Part of a small language model's weights: rotary positions.
MLP neurons of a small language model. Each row is named by its layer, matrix (gate and up: input weights; down: output weights) and neuron, and shows model dimensions 0-63. Each number is 128 + 24 x the weight over its row's rms, rounded and kept within 0 to 255. A neuron's up and down rows have the sign that makes its largest values positive.
After each neuron's rows, "fires before" lists the tokens most often just after its 100 highest values on Wikipedia text that the model never trained on; "fires on" lists the tokens most often at its 100 highest values on Wikipedia text that the model never trained on. A number after a token or word is its count.

L5.gate331 [ 94 151 190 109  89  71 109 101 137 152 120 155 112 143 110 115 103 154 162 115 112 137  71  78 143 104 129 150 169 149 138 118 161 102 123  99 152 137 115 142 126 155 105  90 145 167 129 119 146 134 162  85 116 146 141 124 118 116 169 148 124 176 121 104]
L5.up331 [136 156 108 116  80 100 127 113 176 133 114 130  94 133 156 122 129 103 174 134  99 115 100 115 103 114  91 145 121 128 120 165 145 130 142  98 100 120 125 167 196 109 136 127  94 129  85 127 136 147 152 161 119 100 158 132 166 181  99 148  93 181 108 119]
L5.down331 [155 110  90 165 130 145 118 111  93 119 126 112 107 117 102 154 153 149 145 118 133 119 141 105 119 119 101 109 152 144 138 112 108 170 137 135  90  86  96 147 131 131 137 165 145 161 143 147 107 110 136  87 125  96 117 121 137 114 132 130 142  91 117 119]
fires before: " as" 46, "\n" 6, " " 4, " for" 4
fires on: " such" 35, " known" 20, " |" 8, " to" 4

L5.gate375 [113 135 131 142 158 128 138 109  98  93  97 102 161 125 115 148 131 117 141 121 140 106  95 119 132  75 155  78 118 116 113  81 113 108 105 141  90 126 113 134 155 130 109 144 154 136 154 105 132 167 146 117 120 144 155  96  76 127 156 122 153 173 171 117]
L5.up375 [181 123 124 100 123 129 106 133 162 121 109 145  96 155 129 100 129 126 174 124 109 116 145 115 138 152 147 145 130 105 135 130 127 110 118 144 137 228 122 158 109 127 148 166 138 130 151 116 107 130 161  99 134 119 131  81 187 100 104 161 120 154 125 180]
L5.down375 [113  79 142 129 102  99 144 118 105 108 102  97 141 168 132 166 131 150 133 123 119 130 133  99 171 133 140 135 115 169  93 115 177 111 104 113 106 142 115 132 141 104 120 111 115 156 135 133 119 160 129 109 172 132 128 122 105 131 133 166 125 109 127 180]
fires before: " " 61, " |" 8
fires on: ":" 68, " |" 12, " hold" 8

L5.gate307 [158 112  86 183 117 103 133 119 138 129 150 114 115 130 152  91 114 143 132 107 122 126 142  98 106 131 187  93 121 122  95 101 133 135 150 126 145 159 120 134 159 102 102 135 170 129 137 130 127 103  86 108 121 144 109  99 126 163 143 120 147 137 123  69]
L5.up307 [132 143  83  95 125 150 138 153 149 105 131 143 129 162  87 131 133 105 138 167 141 109  99 138 108 102 126 109 129 109 111 121 152 114 164 155  79 135 147 153 120 116  85 132 121  88 106 110 171 170  98 134 143 120 177  81  83 122 157 140 148 132 122 118]
L5.down307 [136  94  87 147 156 158 158  90 125  90 110 118 100 116 126 143 157 152 115 126 105 136 155 112 105 124 136  88 153  98 117 109 143 110  96 112 127 130 100 119 145 105 131 136 125 134 144 101 110 139  83 127 103 149 121 119  90 148 131 149  73 150 131 116]
fires before: " " 67, "0" 6
fires on: " |" 71, "ly" 8, "1" 8, "com" 7

L2.gate364 [ 97 149 151 117 191 140 124 133  69 103 132 148  85 112 179  98 130 122 104 153 126  91 139 164 162 127 132 118 109 103 152 115 138 158 122 129 127 107 136 116 160 115 166 120 156 164 129 140 114 150 125 141  88 131 147 121 186 128 126 163 154  99 110 103]
L2.up364 [139 163 121 131 125  97 134 141 142 108 146 126  75 152 143 133 100 108  82 147 113  92 106 124 155 167 110 152 139 125 120  74 119  94 131 137 155 113 111 131 136 110 116 132 159 124 198 140  82 109 104  98  88 161 147  78 107 165 105 112  81 138 120 139]
L2.down364 [135 129 108 121 132  83 115 141  84 173 124 116 111 131 105 149 159 131 132 129 117 127 103 186 142 102 154 107 154 129 166 140 156 123 126 126  87 137 170 126 138 185 126 113 146 150 108 115 106 129 126  91 115 144 169 104 130 134 121 124  96  77 107 150]
fires before: "==" 18, " ==" 14, " of" 14, "." 8, " and" 7, "," 4
fires on: " life" 21, " career" 11, "History" 9, "Career" 8, " history" 7

L2.gate41 [110 128  85 159 111 130 141 127 184 135 172 141 143 145  99 109 106  88 110  86 158 132 110 122 129 132  98 111 120 150 140 143 158 108 142 119 147 109 122  86 127 126 139 197 117 124 141  65 141 129 105 132 142 106 145 129 166 147 137 147 137 155 124 123]
L2.up41 [107 116  88 113 106 122 171 122 151  90 114 165 103 106 140 167  66 151 123 172 159 112  92 121 128 145 118 105 126 151  95 141 107 127 121 145 147 138 111 153  85 160 141 117  91 170 141 149 102 194 111 135 129 182 133 145  94 130 130 116 163 144 122 136]
L2.down41 [119 123 100 104 163 106 134 117 110 106 111 141 138  74 180 155  99 128 123 113 139 119 122 115  84  87 145 152 120 163  93 115  93 168 115 135 126 100 128 141 116 139 146 124 136 130  87 154 116 153 153  89 161 131  96 121 105 113 132 134 119 136 115 107]
fires before: "s" 52
fires on: "'" 56, "em" 13, "worth" 6

L5.gate462 [113 127 120 127 112 150 210 166  91 119 115 116 112  98  85 121 125 151 111 127 115  97 145 131 127 135 136 145 111 156 180  84 147 117 136 166 112 146 143 121 143  98 116  88  96 119 109 111  91 125 137 165  96 107 110 157 142 175 149 150 155 112 159 141]
L5.up462 [129 150 168 137  90 128 135 143  90 164 132 101 106 135 143 127 133 107 140 148 155 148 120 136 108 124 106 116  93 172  96 117 115 128  96 144 109 131 108  92  91 139 113 129 140  82 113 129 128 135 137 128 163 149  82 164 126  87 148 122 175 134 167 109]
L5.down462 [146 143 168 128 130 116 109 173 150 172 139 134 151 144 113 127  79 145 116 149  90 126 132 136 122  99 131 133 150 112  85 137 125 145 126 137 109 138 136 129 111  83 132 104 129 122  96 120 118 112 142 103 126 166 112 125  89 111 181  81 180 145 139 132]
fires before: "\n" 54, " Sch" 8, " " 5
fires on: " =" 52, "gen" 8

L2.gate185 [191 107 139 119 102 156 123 140 149 130 108 169 117 132 130 131 151 113 136 125 160 144  92 121  94 128 122 132 147 150 154 107 132 101 172  97 127 130 122 141 161 203 106 120  91 130 131 133 100 175 147 129 117 170 124 100 158 141  95 147 121 158 129 149]
L2.up185 [137 164 144 114  94 101 128 125 113 156  94 130 161 157 126 137 135  93 132  96 155 126 132 123 121 115 145 140 127 133 154  99  65 113 126 110 122 157 118 120 141 151 124 121 115 141 140 149 125 145  95 131 162 108 115 155 104 123 164 131 173 114 157 152]
L2.down185 [145  92 122 111 138 133 115 106 109 159 129 126 148 138  95 124 146 128 123 128 135 104  63 122 126 107 106 112 136 130 128  86 112 133 139 121 150 106 100 175 126 121 118 149 132 136 147 120 139 144 172 155 110 137 125 102 141 163 105 126 137 155 133 127]
fires before: "s" 39, "," 15, "\n" 12, " " 7
fires on: "'" 56, " term" 8, " later" 7, " late" 6, " old" 4

L2.gate94 [152 182 152 125 178 123  87 153 142  90 140  94 207  99  98  97 147 129 144 130 178 100 147 122 113 137 130 158 106 135  89 150 139 116 139 127  92 110  95 139 154 156 158 117 126 127  99 109  84 113 130 142 115 150  89 119 127 147 117 154 108  97 161 115]
L2.up94 [101 151 135 147 156 160 147  96 141 145 116 122 125 105 116 108  93 146 140 114 164 126 152 143  81 118 134 104 136 110 136 101 133 118 143 129 113 107  98 148 140 175 168 143 153 119 126 146  73 123 139  97 189 143 112 148 174  95  94 127 153 100 163 153]
L2.down94 [ 97 119 112 132 108 134 127 107 154 177 108 153 124 117  96  84  83 159 104 125 179 108 126 137 166 161  98 125 175 136 148  85 108 143 119 108 124  98 109 147 118 128 160 111 122 138 126 102 133 140 161 124 100 134 113 114 133 100 118  98 144 173 164  96]
fires before: "s" 53, "1" 5, "O" 5
fires on: "'" 67, " +" 8, "=" 7, "ta" 5

L5.gate171 [187 148 155 109 141 136 120 133 161 133 148 124 140 121 123 124 118 116 150 149 185 121 102  74  97 112  98 111 111 124 155 122 157 121 125 153 108 162 128 119  80 134  90 138 126 156 119 132 161  96 124 118  97 121 137 146 107 107 147 132 157 149  84 129]
L5.up171 [143 128 148  76 118 136 129 127 146 130 112 103 111 127 102 100 173 133 166 130 155 167 113 111 149 121 160 146 141 158 134 157 176 105 103 157 112 156 129 145  90 109 157 145 135 130 121 138 139 112 120 131 152 165 120 176 117 119 126 109 143 105 128 134]
L5.down171 [147 119 100 113 135  93 135 149 159 127 133 140 103 147 166  97  96 136 148 154 145 123 139  99 165 134 143 105 100 154 100 107 130  88 118 153  87 127 118 147 115 111 128 144  96 120 113 157 109 103 113 133 142 115  78 116 125 159 133 144 115 119  95  90]
fires before: " " 59, " |" 6, "s" 5
fires on: ":" 31, " |" 18, " /" 17, "." 14, " image" 5

L4.gate279 [123 128 124 165  95 158 128 116 173 137 191 136 115 151 117 138 156 130 146 148 107 150 100  89 163 118 140 146 115 132 111 177  85 100 126 106 122 124 131 118 133 131 112 141 108 165 176 173 137 154 127 109 112 129 145 117 117 138 163  81 128  82 170 118]
L4.up279 [115 119 153 132 103 134 177 139 125 121 117  99 158 150 147 123 148  99 174 113 156 112 139 140 117 130 133 114 147 129 106 164 125 105 131 164 149 174 107 113 117 127  82 141 134 113 165 120  89 104  96 182 127 141  87 153 102 140 145 182 154 104 120 108]
L4.down279 [106 123 174 140 122 180 136 159  98 160 158 132 135 100 161 120 162  90 103 100 139 149 167 160 138 140 143  87 109  88 100  85 125 101 129 141 153 140 150 143  95  98 123 111 148 136 130 153 161  85 100 127 141 132 132 144 128 134 157 118 132 133 104 126]
fires before: " " 56, " —" 11
fires on: " |" 99

L4.gate361 [118 101  98 124 113 157 102 142 112 108 107 130 169 133 145 125 126  99 171  79 163 112 124 127 151 115 107  94 129 133  88 152 124 114 135 145  68 166 144 141  79 114 159  85 111 127 149 150 156 153  91 152 160 160 122 164 130 173 180 115 143 153 172 147]
L4.up361 [130 162 128 153 125 144 120 129 128 147 128 157 147  87 136 142 130 107 151 126 149 120 144 116 133 125 129 104 116  93  99 143 118 120 142 118 136 112 128 123 138 111 134 140 142 110  97 108  79 109 122 145 134  83 107 120 132 121 150 139 156 127 116 135]
L4.down361 [170 165 134 121 107 144 101 137 113 124 169 156  89 115 149 127 138 130 129 112 122 136 107 107 135 110 167 149 180  91 157 116 127 130 139 129 149 120 135 116 166 131 131  83 116 116 130  96 165 129 147 147 105 143 133 153 178 172 120 109 140 164  88 118]
fires before: " a" 27, "\n" 26, " an" 8, " " 6, "9" 4
fires on: " is" 35, " =" 26, " a" 21, "1" 7

L2.gate83 [145  88 159 147 124 148  98 122 145 173 113 113 103 151 169  89 109 124 126 124 127  84 121 108 127 143 141 163 110 135 112 109 122 108 103 120  73 141  81 119 113 128 161 154  88 129 164 113 167 131  97 126 137 146 149 156 106 140  79 127 143  86 118 126]
L2.up83 [121 127 126 120 148 103 103 105 127 158 111 150 129 101 151 126 115 150 107 189 145 142 104 111 123  96 136 125 127 128 171 119  93 119 140  83 113 132 129  87 136 134 178 128 130 136 160  81 146 119 152 132 131 163 124 130 160 138  89 103 122 112 171 192]
L2.down83 [110 122 137  97 159 130 150 157 119 141 147  93  96 120 116 160 109 115  74 112 131 104 140 131 102 152 135 146 127 130 133 146 148 172 143  97 129 146  76 105 123 143 110 101 167  86 135  88  80 128 151 140 122  98  80 118 107 103 124 153 116 175 163 140]
fires before: "s" 94
fires on: "'" 97

L2.gate408 [143 120 132  84  98 168 137 103 189 140 133 143 156  92 151 121 107 137  85 131 147 123 110  91 132 150 122 159 138 107 153 115 182 144 130 106 118 114 109 106 164 156 120 147 115 118  91 131 143  78 148 176 168 146 137 144 134 146 138 103 114 133 162 101]
L2.up408 [ 99 126 137 108 170 100 138 128 169 149 109 138  92 129 103 104 148 131  96 156 110 126 115  70 147 126 108 124 104 116 142  98 152 145  88 149 137 175 102 115 116 113 163 122 100 133 128 143 135 135 139  98 133 131 100 190 125 136 125 114 107 103 120 156]
L2.down408 [148 138  88 113 120 122 141 122 147 103 114 117 107 142 147 145  88 130 139 178 214  87 114 129 138  94 104 154 127 109 108 121 142 132 167 109 145 130 136 156 132 137 110 131 139 167 157 116 118 107 145 135 133 178  88 144  80 123 166 131 117 120 134  74]
fires before: "s" 54, " |" 5, "S" 5
fires on: "'" 54, "." 5, " Pts" 4